Weights of a small GPT-style language model, trained from scratch on English Wikipedia: learned positions.
MLP neurons of a small language model. Each row is named by its layer, matrix (down: output weights) and neuron, and shows model dimensions 474-569. Each number is 500 + 25 x the weight over its row's rms, rounded and kept within 0 to 999. Numbers have three digits each.
A block is one neuron, or neurons of one layer that tend to fire together. Before each block is what it responds to, as a language model described it from the Wikipedia text at the highest values.

Day-of-month numbers. Day numbers in full dates, chiefly after "on"/"On" or a month name, as in September 26, 1940 or On 29 May, plus the following comma or space.
L4.down269:489491465517442523544489493506488477490472492488516499494486466551498486439512484475533568542504536531495472472503472525519534489465472525515518477495498463513545536538494482507493493491488506478486496472517501477459490509495500520509549495474449506466503487496538531489494487507535504503
L4.down444:508522479528511486480538490459512496493499465520511506477482499460516525464491511443493467455471459463479532486497489473535466492533507523488527525537543493501483521465510513488524492476508503528507496525518459537501508537496483496495505498528533466533462542540497554497443462534552558519
L4.down843:569492515498489498499474525496511514534508500545481490493527501522511472521476487465461485469486505505478492551483491468496531486456445490529463481496506443471510537528535538528514530458516507483510494468473500493478531502484492467513535522491518492492475472506514491532515511475485532469
L4.down1668:462528465529473490496512447469479507514492538514487521474510508470511531503479485535472439522516510532476532492493486476522525505458542506468506501489518501474519511478509509500505495498552552486518496510482499533448481499560492546538480520458480513557507507485518483512441530549523534496
L4.down1896:474461511496473514508495495504480514511450505518490511453505511472451484489488485537539536497491483525491488520489502486501516509494483419514533447490443514479517503545542518539519537511523496502520550518491502549470483489534496466527532502499518492505495533513526519501512504485501493507
L4.down1984:474525513529494487503479474514509490477501504546500516450501480460470501477520491556514491534529493507497548536487473516526522481486559488529528482535500516505471543495548478484515486528552459471503495515504446469497530515485520500469513524484513526532565497510493475471454550496484515498
L4.down2004:496490501478483519514513449525521508482474485473523478505456486449532473531512503527498501491457509494488511523551490494487478459476528514515499486466507505480510496489528453516522461493501520528469484489505503493487521496552523531518481563491531512496542505488501486475483545503522473454
L4.down2286:491477504497496486511523508485508498476495544503500521447505491482495491442485470540454466477525522518513518531472471540515507527550437499505476475461550519511482473501459500457526515519517491515490524476534490514503475519493521474494525478492521487530500498503464451498511519467508523495

Start of new value. Start of a new item in lists, tables and data: the space before a day number after a month, cells and row ends, first word piece of names (Fognini, Luchian, Polkville).
L21.down1159:487542493500519482506473516494508456521517504514519525502491486478514479490484490486511486525505468527489459459491508489523517476504446478512521509450549489525546510517487529515498499506484459476543510509539485492488494511525461493516463473477490470474524496503462473484490437484469518483

Day-of-month slots. Mainly the space or day number right after a month name in dates (April 29, June 7), plus mid-word pieces of foreign names (Mahabharata, Bhosle) and table-cell numbers.
L10.down13:499500499504567521445552504541492476538496490521465499488524532550539519511525448488508525462528492498485476483505476512529514518501505503472511544506464515483502493527517500538457532518538501468466503470475539476482500498521508516498490480549484530476489509494477445518470499475482511495
L10.down123:523456496460476496482458483446507513523475472456501498471535499481507528477512466493518420465507516463481461487527485523477490454494493480518493511531478515516492516502509513521519463492504496508558474532513469496508512488557462512496490512503487529487507510503472465531497486459499517481
L10.down549:506511498491512546512510488496487490544510512509526523504510487565535460522526508543522513447525497484458474481486527526570531500518501463484498479469504526506508491538497528461521489553476493532511502471494491464536500486517508487537491509513499476491509501484541459508520479476513503471
L10.down811:491513541506484513504502502479454512498521518500489521514474428508534558483467500437455482531463495495495523523487486481528501519476496501504533452481494479458491504513501495522481504518496458485500529519550513481485519517538496537503484515506509475520518486509497470531497478480518482537
L10.down1405:505497517507473532508472486490495469511531497523524514467502512483506519497518508458456504490488477495503523495455509444530518508531500469496463478471555472488476523502488562470459499525496509464461507522516496529492475492541548509479486544521537543504489547528460486473492466518499472501
L10.down1630:484494494483464481457509514475455510511532519495508457503470509527499509492530477458502538507482497501498461470520482465494457491489541506511468486492498485484544508466486504466535540508526502476503506507514503521487482487471453484531516503498465463442496529496469476466503503520452515557
L10.down1724:502526495524530485512474496510521534501482508455529471511536513562519513533478478441478479479538527483501510509484483512533472489485488494545487486507505527478523504496475490489523464511478486484525479534506495497457484508520509491500548521444534504495502531472461502490524507514499460486
L10.down2553:562511485501514527497517424494510486491484551490492472550488505490544483527536477488519494455533517517481476490516463496509491465498529495488443477506499458479531498490538495492487501512526485467473474470507467464456511493497498506492517522521527537517490488531524465532492536548472505516

Indefinite article "a". The indefinite article a/an/A, mostly right after an opening quote or parenthesis, "become", or "In", as in "a close listen", "(a type of)", "become a nun".
L4.down119:495498532460511519504546475458529520500492495465509522507510477472477505497502482486496498508502495499497528502533436464461520518528514489531480503493485501477504512465485508462493479538484471488494526452489536534548499525498539492445511490479482502493511502444485489515529510491503508482
L4.down886:524506536473485495507472473477497534485504489426486516508504508443491491500507512502479536473538526479482525467502496477511495497505497502489502509464504523559481482515479534472531522520565527539463495467468483482496527500486512496474487551520499491528497522517527448484521479480513553486
L4.down1389:492540523456547487502476513473504490482522518514508507543527494467509466493496483557505495502465563493490482466510459498493551541549512504511526516513503517481527500437498483437522476489467444511488476515550511516502523510512526482491535500462525521521516498518478532506525507544464472471
L4.down1629:441466494542491501468456471490511476563524495473533531519512491483530487520492487523475478445483508517485509504525465473551525531550510541523511506509483501497508482547519518555530519573484469507517512444558495543530494543480532493494534528503447467538459500479485518520484526487547500513
L4.down1744:550484474528494501515456499473469478504528510454484497538533484473500459523539489436500465563477473503497541501534468470461463538522501476479532480486479528502504462519519450461489544526512461498516493515546551518503513536498488487516514465482496522502510481490539487494495467480517468495
L4.down1812:494512503518517513503533499551505496499467538509535500520500504531515524533504526519503524515504477485520491490496492436560497512516495515512500512508467509496459465524469475497484517499465471518501497524490511537524480482462543497507511510517495507532526505490456502479512498487491532465
L4.down2389:499451506530511492479452539472442495494502454504495504500542526497483510502534485525534454482528472532487499510476449491489475506480406505503489503522545487491496527481466454485478541454487460518488502488500512514543495526486511466498487499451524504481440531471485493462504506551521495476
L4.down2462:522507501500539505437477497479460516521520497520476440494506482487472522497478495469526506458518521453524464481459508498494498512471498570508547547498501531483520506525474495509518519538417497491508511557533487502505498485501466501500520473467508493543545501533455496501469526526480473463

Start before numbers or names. A bare space just before a quantity such as of 12, for 15 days, were 369, or the first capital letter opening a quoted title or table entry (V, L, F).
L21.down353:480513502482508537504507515508509469507494501486480490482476472475478487496467496527474491502487506497526469494533498507529489465490449497493425494500484488513486491523525492477487752522503472488496452465468516464487485522522491500452489467484527520488509475520505507470490492519495479483

Quantity slot before numbers. Fires where a count or amount is about to follow, mostly on the space token before digits after phrases like more than, over, a total of (2,400, 6000, 25).
L10.down579:520515462522489521549511491503499514475511476523506497484494450454505477478487518531527496496497493538487484510507486499513515512490530482483529494485512536524470560482506539496468533477481445453517518490510518514486512509519465516450511519467493495530487502514508460492502489476504521489
L10.down1447:499471499474508499501503467493449500499488494442504550460523525476494485476496504522432496473481564456528502470502511509509493499510475498504501484494486510552525500536511501503523455494455504512484506474489489498517532521477475457485499484487538521522476486493495495531481473551494513494
L10.down1673:491536498487522490482517446502509460536525522526464461544484522486509493552474499504462503469521546491492452526514537499532483516515452505478527490477508479516467501499515565502501515537485500484515520526535487474490489482504482512522493520495496487527485497478463489533466477517500478513
L10.down1818:472540514496504502538509466500483516501541485475501560526511500513507516504432494542483461482534485529503514479509516529552499477492501539495549519516506518515505570484505452484518499485551478483517534512533568489496498513549513517502531492531495506507522490466515542491481475539487497499
L10.down2232:476474517507539452485497492507489484479473503469468517487512487455490493485508508531483500495483508480490478521514500534522498472520483539514473475500501469532512514471493516543478531488483528476479491497542563456515528528505501482541588488543523537509475502457492427506487515474518462479
L10.down2334:497543504492504465496498498499492499502572533475533551500484471469481499459481537485519501515449468511512495517476491489500449488503510520454489487538461506500502488486503466480531469521542509468520541499509500507486529520508509458511550500495489521491504467513494473515471495467481474500
L10.down2346:513503514545480526494536502535467508510481484483504501496529507511534474463518529473487504511524539516489500513504504543529491516475498483446496483490476484432522554510513503500495555469478419524470488501527475459512501505492507486510496472488507513487470496490522529521503533477490541556
L10.down2379:503537497550518561486508503488476491513505524515525523471516494532519508529550540501537511543491518521511515541417502486489515510494550512476504465482516455489522549498538488530489471486530489478498514486527513513500510505552521463494544491494538494504491554466493472455530434500502464497